Weights of a small GPT-style language model, trained from scratch on English Wikipedia.
Size: 15 layers, width 384, 6 heads of 64 (2 for keys and values), vocabulary 4096, 25.4M parameters.
Architecture: LayerNorm before each block, learned positions, biases on query, key and value, tied embeddings.
MLP neurons of a small language model. Each row is named by its layer, matrix (up: input weights; down: output weights) and neuron, and shows model dimensions 192-287. Each number is 500 + 50 x the weight over its row's rms, rounded and kept within 0 to 999. Numbers have three digits each.
After each neuron's rows, "fires on" lists the tokens most often at its 100 highest values on Wikipedia text that the model never trained on.

L3.up508:447501508481469438501531549528544484483509427502404470493500434457550584519510486424445577493455614509398530502550456563525510546629624565616462531516383587506471543533490463436472594475449459528499545482434436466468544497560588423514479509403442540464499540394624515505465502476540517492
L3.down508:465469534466533465576481535556483510501492522496526514529566453530520473574531442506500492519540446428499633526375515526538499531478507445590461544494461444487463580552477521508515555506518503485428466439443489515438501525480541506401410446488488460462582490569454477505482574515534445541
fires on: "; ", " | ", " rel", ", ", "0", " and "

L8.up1431:555502462503601430440518475533495460447467428557479497486513542495456518410492543454533438536457558489620468568473475509499513475421429515555445500469478576539555371469473444542487468511459501485505547574440477532504584501440450406490477481477510561486424567564440469465470541541549530494
L8.down1431:506556530490484528453399582476483461439593451593500526433524556518500522550451444512500483531442481576540516588482531496526394484435498515490565503488506395492522560526437474426530407512548506498510483537564402569598554480485443447407579530458395422415539469490505474500571542546480488480
fires on: " |  |"

L8.up222:469382469527521493458577591455513487475512452519495529461464462491381506448489562491509470497547504500524560521540464593502485601518537610539500506528514531513578651470494551468426417481578491502515557482522522477512466367477541547560495397502455531455465534467480506546530486543511572496
L8.down222:531427572425584491459382453406535559501521454508528450441546546518547484470554439510544409512553509460512511567498531500469420491465554522491532573509489459513576506531481520502542505513497448524569551439408460597472425605586520527518573450450474464467524493468463488468412517532477506464
fires on: "on", "o", "is", "im", "v"

L4.up960:486580468505540541377515509498512512494423418535483502463519559590562524445471486443495457467624523448536442506370510408434503460425479438536518473494511585499513575610416540480464498440513547596514520541528524466497484446516484473537441435575585426474407505407538489465491536544586507468
L4.down960:501612523436471453515422483501498482526570447502473489476466567600438518376559470494403516422522519540475497491519531573465405509364529559574594570519416471495538550523534441385510505546581489498524530522527391511506574511532479498477519361479484440364531442524515525453541541510488448513
fires on: "===", " |", " |  |", " % |", "=="

L7.up521:550468547434516486452508546494602413515528444531474481472500484537527485521507506454511511455497508458612504482456522484469594479580501458509484468444499404513490522488557462478494605475422544495507451479484506485539443499453479445565460430443407521489379505482527568518459590534545499403
L7.down521:483508541504419422521444534585530514570475498635561471495488476535490512519469530445476521474467456525631509578467508532514460584500517463456507447521489453482447509446465527445512559508424399488475486604511555495484437565547537507560572479478502513492518495530378432414545510423455449535
fires on: " that", " which", " there", " part"

L3.up272:491492495390512443467501457462416466487418525521414576509468529492577567533515504477482607445478573435480470497479485542516545545603553480565440492529485528506475520523529491536510486506508564610464533532547542509465520456492475533563512547456460469528463532550561556451529346447580562573
L3.down272:405534454478444410593600507473563510469454507521515454535483540417472435471496533490543507468469526477453498499500521560474435410494476450489522460558483545457511468560510511498551520513508509517471584385584506531557494471490576435546545479474508528506499380464479459496497565447541541504
fires on: " It", " They", " they", " This", " it"

L7.up501:476523473405487529569462454504525467435413454578530493447584535572570497548510503561458508463630662574443546488465505560459491455453502456618582470525439533599474507525527561584557501594493465488426464468484556497509543458492548412469500466451532494512480475423467547492498580550493562418
L7.down501:457576532473576528428453476543567523554576542444523491560498536492512456548411423444489449524501445546479551558543452530439420475453459534565517424542550392519478485577468502472429490553577483499482494552431442554521547554478447504458547414472497423498502498469525502425548523524516477509
fires on: "2", " N", "n", " | N"

L3.up808:507623449460458498486511496560490510372526419485518468554578446466643532498542486510435457423460529481490495552550557467539566506499490458524557512533409537523520446464492444573567483465573493535452460476578526551407499395528499455409472520530617534490539553473485499549534572555508595440
L3.down808:501431531410541503483664478523607548505559458489542477521547408400572483473423581506525474429515519557501468498511442487424599436470556495540492475430517549489493557566498490500525491536413462549512540355480484492537473509561482525601535484432506444465521458419475497429538546504497538473
fires on: "on", " P", " N", " (", " S", " R"

L7.up1136:414504518524567565544603582388536439475507471524431444541482505537516446481470494429572593463498440500482494401510548469429484562441516483535506530561425503494501510548476532555402521472452588479531485493557497463504504560507488495477491454574505593514323449453410498522516536505584516506
L7.down1136:508443502507517500500470433429481508529496488473417195469466511560469481501471479451552579478488465518449502468472491480455544510547538537523505485518494563539523509523491547567496599481472557522619515503515443408441429605440499469512866515596520555465392482500512532535427481547622532486
fires on: ",", " | .", "."

L3.up1082:546481537566518480457642490509502382528503472561458499449406574588484518485484509471562426417490499487471480466449487563441489433458483485555438485529544577537563478454435556492492463566516555520500514523404509444429423475521527554591455501519442480469431507522482476539491534465554465567
L3.down1082:515512483587471573477498398531477423522530484509525511487517515560511519505548315537484521491502480513507503539494557515528421474521500496607603533531394458474577508489478559507503469547621535546449389505571528494483508435471475466449426542407434443455554481435462442483515454552485423503
fires on: " for the", " |  |", " on", " for", " by", " on the"

L3.up1248:502523431468516587513534552542524333433520451465422487506545444561597411476495548525515496514473445521472499558534528536522515507461478499503558494504560527536520458566502524506404509361440485494423512558476429509449373549486489521460487472452493614399494582507431410578475484423506613488
L3.down1248:524465506487470391504497555563530427416551539541563496467494487467535447619420485477505572593440471534437494453589588417527454430577464565475514514546584538489490471459533608511518489558459437434509516458577511578489505495518450540539431491515429504442493437540499472479547440451459484507
fires on: "-", "8", "6", "4", "9", "7"

L8.up464:430463457524483605527473392425571431491530365552420523569440518478519500498568600500474506532604625504459431527480458470490492414521509569453542567596445628511509516553518562505496505447422511513482528477492504415498537496550544532437472551503556502509536504462565410545529427500521506551
L8.down464:432486457450513548405538414426522470446484518564502478489556480474475519567570477512509511494483511436516508452521424550463493431545452599521532533473496496478576489465412495515492579432412464559398439497555430488501519421447485539515462505478495435600535530581492524485484422520474592520
fires on: " and", "y and"

L4.up997:413518461495482524527517501487499420533542451477547551410501535486500482404593585589490529514504432599485506476534474536496539547486426497538494399523469454586504522592559578514470505406352534483471492519424520528510515548524477628553519534547576516432534495492462484479516491508451578475
L4.down997:484441410498514523439473491539557434485515463431506524378507503445522493520542478487460490520492545474539561456467495531505483541516454503611536468569562547545477387531586477532503407473424447531527531462453471481515497575549480544503514476490440600498542546469448458377542474516405482569
fires on: " | ", "6", "8"

L8.up1524:484519520508485531504548533525590521445457478502429494506528574493653513475535463546530459453578563443413470485508581481536488504525507444538554520561428529509545500501547482522549503482631566541485516450420462436501540431556462514511476575479531501421442589486543460467442508454564500463
L8.down1524:540437474463508436446513403568526524414391522501500514519467506528621422526416448617541504520514553508488583497417486462618488440497547524465563554585490522546439580467642481487561472433493571590514578486554474490639469472486594501487458540478472520543487546396571430532432561485464493473
fires on: "th", " first", " c", "20", " rem", " ret"

L4.up1163:553483512501551482497510529494506509491520511467413563570551506533584437532511553570447496505547490516426466567510434502449487602460535557531613473528544543550511474502477509495496509364496492449450556477503502548422365469487510504536493450482618462374492504399464451531512530541501561488
L4.down1163:493519454558652564512510502533469403561475449518572489491576429398513455514500449422469533493445517431537528686499540514589481559487532485393498494488496411467541509415551475478473566514541491496512506503440497473486541498483476582495418496539487540436511472609445474389519576537463492565
fires on: "2", "1", "4", "3", "9", "8"

L4.up1171:485475480493489528543487449522490469585538462525456452521363564461537538455497538505479457472507506526496447466543461432449512385516525532477535491560594544520508534601546547532504491477463479504431500504552443500541479489495595538540469401606520525541498474462529477623462512478464483430
L4.down1171:524527519519477469415418471463569522404464556507504484473479466460455525510476485452454600424529592395492532509516491546519566553557468604543552520451549528523385521487505537511477584531483520433526508578548547440401455519506577521555489559536462530461481598511449538517495472538542484588
fires on: " as", "2", "/", "-", "70"

L4.up1309:416384485412475596406475426473533412502546445488497442497451462455560459491549571512541436513448625567492516481477487551553506474470463506458583481610534576510498488549479516577491439559487578465514512518558478379485564434528477562473487582622429534483527521508481500524504349506529509535
L4.down1309:423431435464442530459486400467563462463506487470441500468397528463495561517529548477540371441573572535478470499502508524556488522519568517486585564540491561410558533504486541560496479489574473473451499564603478462407467396436494511459442564525431558486445553502528471604548532493530506434
fires on: " and", "echn", "aly", "ation and", "y and"

L3.up1365:635485457463439541432506447470491524522531474542572432537465599518594599510496480500477671501552586474535523531444471523557564424570485591522454473553396589523487469582530444511505522458463554529379480542533511411533519388553594417545475501492458514505430576551491526472497433520545540491
L3.down1365:408478437484509475556481470446546585518554447551481555518502516466472484522470458568501485586456542519560494418513420552470470430457370498526492476502453542461486488526411473470494449507405443482491444479507491655575511540515519481531499462560506564544507448609452525540530516466468537538
fires on: ", which", " They", " which", ", who", ", they"

L8.up1329:423446419478494531463564525541564485512428457473463618500416450525470509643496591524494397512561475508534470502542523483522534484569482502479479456534503633548471499485542444427490456479405509409476526537549537562433391437424511547438474500518468603442424540497562461533408565549583529479
L8.down1329:575427525448541514458401402467509512437507432508561522433436530524549508424524495462533498502492432550552555414576504371521501484509469460502558483536469437499540416427486534538502518459468517539526526482409519454523520419569415524632574584490541566470504562511532494530456448504520477473
fires on: "ar", "on", "ag", "is", "am"

L3.up384:560417495415493489520476500580431447494434490448482453542451593507459591471514496547370621493452586526530521506450514589513468578504487553518543478532516515502560521503511505530436488543615515492501515505478470611487579482509486456504478465565447519500492536487458544533518473509486492574
L3.down384:513476503511529492432547513516466609460624565494552448471491506457537572548562462543559501598476460536557507478459464493523537451494482390420418459416527474487460557490581469534432545519461480544499505430511481453487600549497509531515522482487523588480526434507470592506438506518492447469
fires on: "\n", " This", ", it", ", they", ", he"

L4.up554:525495489497494601475548475441647453471547497504452534524489514571558396516466491595589559489615549485400500466582503396528485494473398476430541550604587496540467486510528518517514518504368482449519458466537464520460424465529452515494480508408533551478564470529538477432494426441453436494
L4.down554:515512575469397587468527495403480605510489522500541476488461548478561568532398461443511533469496499484504504456563325557523469489614431455475467513571560504443455470515509521483498440494460560454498477387468419451562501501450516567525485572484502475531528413578502536552506424384570432554
fires on: " is", "and", " It is", "up", "ich"

L3.up20:550561424531497524367445525481544547468446456581524508445530562540548479562458473455509462486499543564425465461490498484427512369494508445533456507507518495536494526546527509526457524520499545563441424538594417507531504483413465507403494455537554474518493490498541552524461557546452497413
L3.down20:510495582530459536516485493463517460541496548457596505536437455460431485436452642489431514507453557524478527507467419468503525523580485519503644484464547591451516571537467465604542443553453518441455534442425651558501509505504547504432525489423494547530505494484487494455473498508564482431
fires on: "1", " M", " of M", "2"

L4.up352:518444536517477513501499485532450377491566488467464504474433575541516461499511517423537555502439571534498552545407488510435511425478500529488598543495565558542576497606498478664453488503474511488493572486517456528559466462521428470535472450641453472488461524547588554503480469497678460530
L4.down352:469529565515491472525536593451482511532406502508444484423540430438418469527572493484430543570485505500500516432509629469510526566577526515435470482468512482492445483403465573538415470489514521512497427453534472496470391444404442491485452498479536404543427488482527482586528437499492502469
fires on: " was", " is", ",", " for", " as", "'"

L3.up60:410414467484547488477543480427573468458527490511376480567392523588571483488563523394544605502409485525529483484398502516467487479451475572563491507568526484556523446567485476473354485540505586559477503529496462536585501363461489516606469473566470440486513505584526504501513489568613560498
L3.down60:496490520564488487500477506445439418459507535504389484439544479571509501387476385455470510467531498389430613493520499518447473540505548526537589484461477529502457511458517465570634472534453512503537447432522549493448467454510519537498483516467497522532536505586503509582490430525603447446
fires on: " |", ",", "a |"

L4.up1504:508603545562496475512570522523460515416469417560425492593563509514553538572605553471431540511484554510442490572493362478522522441541527548511490437510437601507452473492536506524535630494474461512439601491424491462406516409528590501489510500513521487449530475404553568521468531494525477512
L4.down1504:454498517555492499513533516549497525391609386540444486470467549512497566467447552484524491504536472547518528427468521494465422483460438445489509512496480371533557531516592377536523555392482457525465487392534410547509512440597491560517567467431440472511531514539609516421477542554497569505
fires on: ", ", "9", " | ", "8", "2"

L3.up148:434508469430485522481471487493477442423551497479607526475556495464556482499493485560539533361448586520469533479488596543614513444419429467533430443538466577512508509600423449485455462359428604549479503564391506410460458423538478543404477523466571498494563542393466484460485490535497511549
L3.down148:563481490508386548503543478580550462399475569434464462467437528463510532517477574539390487512534517528489623420556575451506393498475451455591479555500525567500418591527575464508509477553566516388478506481458499530544490389592539516553389486476434434543495339458456512494558461423525451510
fires on: " of the", " |", "s |"

L8.up515:499578493408518520521610490446536454579482474496383484495480439538502431469472566499540423593519513494517569488505476508507471473459368561537469544437543592504644464581451437562429488400469552495537533544562557587533486537530529420524473508490532462504468413519417529449520498437616546446
L8.down515:493488493496499452531456499517506463396558466523577446537590456492549509448461556469373455413506563545550467468551528480514506476599594498448603505587501377441483439455463554494482528539523488536456605536547475544477613548562549500551617534470479480499559547498594547487469505436396469570
fires on: ".", "′", "g", "i", "–"

L3.up863:537445460466607574470372510497461467470411478585567466463429489455493558461589518531400517469465620528563566445469468593555589534502540491462537476561451582511553534542556434521426526558518551543487446530547448456545456504523563491546480419544376535502497548491566541479476400458515483471
L3.down863:447504467542490455632465514555498560584521434505497506527523470395524512467436584487494531484412479573516471500495469403528436458521517522500469492433465573464585510471445515581524506354558393412443456436555577466612474547454502401565475480503525475471503490472474557560504557503477561413
fires on: ", he", " John", ", it", " Mc", " he", " It"

L4.up366:535504452441520450505484505465437446493523517499514545635527504508431590506523546491531478464543573469362457422489468528442546418476442545524539511501477529495512466576471506538421484458521583491506420461492506476500583466476431426457458490630447480517535530483450438544504420518636567480
L4.down366:472501579537556499614477497482531393522525549537534488470538555507452467592487509485544511489495513451484542526488477533476584462471519535568491478549505521497356412488458496502461478474411458471548436545492454516529464526483494541560483527473481526582566502420501486440518538471429449572
fires on: ", and", " and ", " including", " like", " with", ", including"

L3.up894:513477516533478583431603484507555486508490423510518449515553542540539407471543493484444529489397534559514490446459509512522588451584504476462572534518517541514480460542500508431432562496462595517482478457459592511486533480443563457583480436601525591536441519451466450450547561479547612427
L3.down894:352477541473467480458414470511543587570417478569505528482529524391444418504531513517442547461524488476623514564488573538513524526491502531536416503485554474443438479577595534484463531438362517502530544547509447590467448593546470581533462514596490536573607552501449379501525428485404539477
fires on: ".", " that", " which", " before", " ag", " when"

L4.up306:517543538456481393459524478540482428439459432469493482506570480584471511489461545531524503434521542530413445470568521458549542606542525485522507448477401451505493413470449478505499517593479524472423456451486555493353462498487480459391489592577436492481545469444404549479499453620521609462
L4.down306:385552485497488437494434496562486411508468489467483484514431458454461484510542507476464471445391439480522557464540537585567464497457549599564628457499505493514549432581419530574496455471534423513422491513452542507439439443435379391519513548447555535497521463429503489523530504516502509478
fires on: " represent", " including", " such as", " include", " using", " join"

L4.up718:560460497420482499544545340572504495490499569592509554495635555622554505528535596517525572486567540496457477530528526461531580511534476582485577480530418508485503491529508504556450488473471558452505482453559547420429561414518531463542500545561510504555387519478536503466542437516506634498
L4.down718:430432503445579519529536423509522453538544558508474468452493454517453522549446498489477385474437498536504521526538518487516487572506423494511548513535423542446510421458486580498370508498503509524602445557596492474513608478474507563483489522510337455516507551451455439568570521525532540484
fires on: ",", " which", " such as", ", which", ", and"

L8.up1486:548501512384473558456464430553539483458368561487587454430473482502440498515520538428439492355596533454493509556545559572542536424486476485534573573549491461467491522514531476553511471486508525445420473574509543525452473461490513457441454456578532461587565453457478455451577511558528610465
L8.down1486:478572464498446482500417454515519478462534452422397472420542478399532554546377384366511518471541420514370494563443494489524488480564576590553558556494535525497534477509536539544434469594474478445501489443487492480473508544507449528556458442463462558494556428594412492543502458559445476554
fires on: "| ", "2", "u", " | ", "ar", "\n"

L4.up863:503410533482493575433487481385625540510529442548509534461571495526601502507447623575555535466673564427438460480482567441460538495545475517476499504591469535523505488604470480513526480526509493582455442414497593492375452437481530513549440473500603616545479547504518447464467496529508559482
L4.down863:508488421513501499553457491408488462517499462455532512522470487437495572491536526608461445422597534520415501536469505488513445599525554521477507514509528589465529420488600528460511437431568501427508420509498519512647636400474604467526378482520508481489489517526559434516507528507490512492
fires on: ",", " and", "er and", ", and", "ed and"

L8.up1029:445482490517440572514547568514520538479579532486524536494590540531507468466510568505609523462562540544442553557594460436456555400497473538578553501544471418512505533488459448540474491430430576503549447583425505484520579421521482422490432492488498507338439437515519402540535456467587507517
L8.down1029:549566572467422488610474531444498518525509497421480458468491553444505493606526495589499443487509439429550473583474423497498478469542498527478568521494577492521495580383475513519605482503559557485536415518441478465487408458603511610501543502489406498550454467503397473513583521389460506578
fires on: "ed", "and", "ind"

L3.up773:460495502452517576507434397503569495488556530524483539569409548496560441441530553411534569364401478531578513379438499526423511444529542527502477499496502583565500482550373529550547509546434543483466449437543543497454474390491469450530478462476485557558469487574603642448494426528582518523
L3.down773:601430539529529434489515555436477488438426484508513552439491506463433476559529511439413547503512568584491532487534511478483533426487574544466534480520432463515490568534426533598513518508470488542520421471535563469487523455454532492453384442448513509569442503522473562509493514539494423470
fires on: ",", " | ."

L7.up698:480528480487525503550515501542590505461559445543401469529615479489519592439488480439580545384613567462472494410440557436523458484499481556511494501614539591485459573567499481567513515528569588519502503504567534469445554513458533443425473567557525488551444493572494525517505519447551461498
L7.down698:504487540531574539497556548464609384526462608523512478517472516472544489452475445556422509472502556485490524461562510348474527475446430468537507457515475497414415498535514468525527452483491539620506457433468490470453446609463496528464761478453489485444446531396536545417489482513415550453
fires on: "1", " h", "2"

L4.up1516:516445561403492523505480441482430449493338607534551398460433512548485471539622522455502503607616501502575494513555468471450449396559529543484513552531433539526503409558532553449386480500466490532574508481620424484514514473415483546516476412541472505516507378559513509544469431496453502491
L4.down1516:487506630456491606522546570456482496534555499480489445505426449541443511463453458535511560505548493497514559392549430453586522467493521493463488487552463557523495456540490434560557458461501426483467514525564574455512546484431465501503503536458513505487491555491546374499453429599569536565
fires on: ")", "a", "y", "i", "á", ","

L4.up230:479399512511443460515550470459554437496497495488456474554475450515400495473533516427464637489548527512498566406369524536588473480560479532500512514519421621502617485509494533670539456504523608522483522487515616546493524429493497476488458503443417477472556498505514573453500480519553536537
L4.down230:439423443517483389589471478474504510494457560533540484565531425425444493440559555561520576614562474528519453506561474473491435578527468495532533484505441560483508450532462469494437574399535442485498471489506501501527454472486499589543648448350485529413417445461380444507517492542476444534
fires on: " they", " They", " These", "ently"

L3.up313:526501427523503559522559577453511481401501464479510477475428466530552456489438507402559394461549520535435511395412562475514484563434422455467552509566524594528571486583452467573378509470526519485454528466402520504536494496524532614431455407481565476487509485429445557500437519435622545550
L3.down313:471556469474531584558567509555523518474513526405505525464483467445564424532595476485540496463540458451430481557477498518511505531510559530502585491467508559453457442463487468572450447427538460535462581439555498497494460356519595509465562466535481425553515496494478519513528487535535498465
fires on: "′", ":", "°", " % |"

L3.up785:533515461516462541457479526550643499443512460525403529510491533624564450468509525517505530385348517483478525493416482498485559448513476567535586512542574596556563459597440520558455517455495543558436589506449554464495421476522450461606474431439478550517458445433361483506488478457558578508
L3.down785:473479468539503548535473479475503543490528496473557533537511542506445459455551565521557573534525505562558502543410490489486472407498522583516535581492564487515621491399419535561536476537377534517445473539503497450407535467443599477493495514490471480467396570491503479475505478491583524520
fires on: ".", " that", " in", " to"

L4.up1105:433450551509442556533467397548592477418565492517447524488402547559566500512525612433494584524436512463602484483418429462358523450501460549544537497489489477529505452543467544521408536554391543511469466489510487564548453442509514507563497472535445538518470494450583504561523551435556514571
L4.down1105:540464528510471588515510496595543523452454599619495558561559408407564507504451426532382603453445613492466562440531469485501478490520472437459523469553437431505473545443429510482542582580417540490368499437506509469468531460515562469400532535491500415500550507454378522517532471476490500579
fires on: ";", ",", " |", ", ", " |  |"

L8.up632:460493476456501455491514599516513475472463522570502530472535501481491551540535478481546471433475535552552454486472577585577564474495493479511509421539441582552521555561528622553515440561485483532410450457550511476549537493496483524595476394553531561454374522527404477481480500490562450468
L8.down632:503430509485482524496541417463496520487477443546462510502475445514456460487459500519487552483497515428497541432488451505468444428510481581556563486507522469476496516452564487532546506588486571432490467490553587425470464455478548544581459619509383513537509547445629555507492582432331437565
fires on: "on", "am", "er", ".", "ur"

L7.up848:422424433457607543417537474511543381404482490496468473483504505562532487529428568410574538425529496466489541412466506428476437500585522611515487493511516541490453484632440599567401535594496559516479453474551477463453459530494477462496493533449468429475479528520492530539482591548520487534
L7.down848:461490445494521453514578570559580486474522409414418379426538496495474489484477478455586489501525432507488548541487511513447459495605570475554409482469587545495556496594443499555393465524548551535511511532494482408559443609530482491471850486442529553508457467475463495427474455530565560503
fires on: "\n\n", " of M", "1", ", M", " M", " of C"

L7.up453:415504499484572513515489607421484463443403523500449491534542546509463558570527520495550540527477610507392401392469559433528499517402498521465494569558486571555506475519491488582515541500531509584459529535544498430484532521471589462422472481553431483474492520578511468461516536538452575434
L7.down453:482515512551481455498548439476629410510529440512451493467486493528486549471396450508465488518531492541476526449521507444464460519425551449429523522475476484461510558451538446511526541516533565507535403432497490437609447509486466592540592412488496426443521551471587495498398504520539503565
fires on: "1", "2", " c", "er"

L4.up1424:493532483463538539424473543499461467414476443566515531455416564524525467492553529454481465523464521485557436465477522636425482370496532499495573555463574514535559477532559570429449552457440530503420471614597420459409458489519501591559483476509519459485517494453550497587494490502448499435
L4.down1424:568496596407484556456453525451492515495501577480554512505541442499481479497423487530429542461575611515542560566528372496521468547569525526517534473465464474440544546467453519532446495494479519563666434510554520509499585552494502399522443501494421520440490565464538464466589463556483451456
fires on: "-", "4", "1", "2", "F", " "

L4.up581:519477428425504522461445476476493437547488562571562435429412524457531430535502504534494540590524565479478505477522523529522496448508465449687489530593434573544519431572504524493474477519441480463476514500481569503467430461501487472561520459548595565526460413510433462497465495492525572456
L4.down581:510500456480545505553553509539461516462595545484505495497471477511504616633529491522469522571532519456509514423589494480527487504486494452462451437452438470436478550417572435391506491473510364518608520515562542534571517451486521583538470482542458477458419501636505437530431499538434449493
fires on: "o", "a", "w", "; ", ",", " r"

L7.up1080:564364464541427482491529550459565484464446579468550533509498525522519510468509498520559559471528501529488486512404516451489495483486427520533518498526559668505657448506488509506386446490451492440413455461528601503548445492496477515530462493538541439518412507537490518539523521466512533518
L7.down1080:456463479550494501524546521470483522401521521431469528404464517550558507519566479493479466484467572479483540466511447568440482516535464553532565526511529520434567431543412569506487540401488466526395585433545512562559478441476516413568519482475515345560497513499487555515489462503554629430
fires on: ".", "′", ","

L8.up1439:448453498516483572507444500380499492519521567569482490525487515533615515513526531390457609500468579520517430503369476463497485466519470539515582549529462483510514403515543526527498544445570517474425449501618500508502475438559522514577450473536477496483441392503561542501454475610452482475
L8.down1439:344396529551472475512511532405523453522452547523500455472513435494506494433515425434481551515507494488471526577438504516451439466447503429502627461457474477331538484473462434468495518472508513503489542527583597446472442559503469476543537454508484544560535534592560495466459476550544490543
fires on: ",", " ("

L7.up1048:499395514519537520501540536462572447512523404507480553535517501598587511434563649497566525480509548564538510491461512578481531504480468583506529549621602537527555464583400560570482473444496531449541484491537504556463486519474350541477451466581529509496552548482462477624505461494476545479
L7.down1048:452434507515467528539396558415519479514605467580493460533439566474500448587533481510425382449489491457507458564479489508517530563592451611545462522546530473518566499545556466509614446532438568465467416504468496459553495481443457564522460530544558484500569568450559456500533491579503438500
fires on: "ic", "in", ",", " int", "an", " and"

L4.up768:503531485419491426478439476559436404522495526469486433501566557595524638500486485571470571464502573516406493494604458514437487394552525576505466507481441510524515518502522480580539531535449499479450457468508502515446505396468483512481471458510434504499507525576456504495532510514480535480
L4.down768:540468593579605502530419472537485393445597473488474486518408527467473543470495467474509489508543571484527489332381447532541495433541519421554493533529447588451553486518546519475452552442540580590490461591412523479563427445532494488526454458490427490467569436543556432499464513452554429497
fires on: " in", " including", " be", ", including", " include"

L4.up920:515483399410488516588514488553592453463574410531448511506556479523565445572489542508454491529585461446465540522517474509501467517619508487561573495565469468556586409567518507586451561409457529565440577459467540509460405429530478532456484524444547535377502496498511455528455564518495554372
L4.down920:586456490521524485517456487557513448490466489510446563477504543502525497561455465487463435467601586467493532463571525457485452524588516504485553471481508525517435528500541498579535501488502499396475426428485505397408471433562508483430600504492446460488444429507498449416527607519469543491
fires on: " ", "4", "2", "8", "6", "3"

L7.up308:411422569515568504511510485451503461480483490517530510503516509523473514566548492475451480422553482468531458517511410432440518480378461506538560511528582522503454557512565563569513494554473525585459521526525506497546359475464522501418438455475500491501436502404491445497490591551442564455
L7.down308:479480616524522492471430453486589511610458429468437436378556554441513468498469491492504501484485449478479529493502443549477528435559473529526521377497535467458569551503463498537462528483495474490628552518537467491399606530569480461545566462510535600538576493592470541557514524461530561533
fires on: "en", " ten", "2"

L4.up909:431438493478481552524475505431539464478504441522402537493420429556586507522507531384482534427532547583504491524423493460431472482568508506625442577585517546560534497590381472596484544494548504556454515505469489509545482460529444582555493427521553509465482450500560580470519514578608546476
L4.down909:446465530476453533529483442451498531560486547466477509509551423571547531496483458460448532455565552411470480515470459502449464468452546454540497489550520526491513442415529382502502555465528543532518554401525430494559445483476522522449556496479431423499469469573537526557501523573461433497
fires on: " |", ":", ","

L3.up856:454456506505491400497470537578520452462513509493447500576517512526461469538465616521520562348504435453420553463435505557559547472500517452527582468540532604549453547621482464497462583503461507487508455534473528500442440417495468517500481485467611532451436527452453476466567509595534498571
L3.down856:437560523522515464475397463501607449509457532433509497527521348483500508552442481488467583431535476529456578492515577387503434505470508476490523495484451594481539473462460462500488413469522545553592494543506460505482503547512454452486456489519463492494403533600393528588562481514496373554
fires on: "; ", " of ", " | ", ", ", " of the", " in the"

L8.up1126:501528540623509578539560577473523541448474484417516533488478516454516449524468531467432500495465456516441475479526516471509471529507487511564533528477488523485577573537448493588431471486534538490404557486554462474543522463524504354473484486523501448509414411442364511525483557462531544518
L8.down1126:549451509497628441493530478343434500397533611520575458525515434544553438517473497492499568521480583473521420557543424531471436379478510593521551536467556473425466484426555473412449574539469507574422533455479583495526511460547576454570626512496479429529544581537546451448457533504511557434
fires on: ".", ",", "′", ":"

L4.up556:538448495461553533469514443495445352549563502516499521440588550569576481511497643462461512528515556557524557468511491487462522415488455554608600501536483489500487513543486522543502480304369553507522475511517491452520500523502480523598446466547459542428501506451531510482537388530599553511
L4.down556:413510492510488418499489445502508534510455595586617514509531509484448508552445458519486509491567526533461514514436506532525499562427457433548531504585470495449580587539497500516457491454501556572491495503495477470555517419464419435457451482446474377540534533462422442528539473378509471556
fires on: " and", ", and", ",", " &"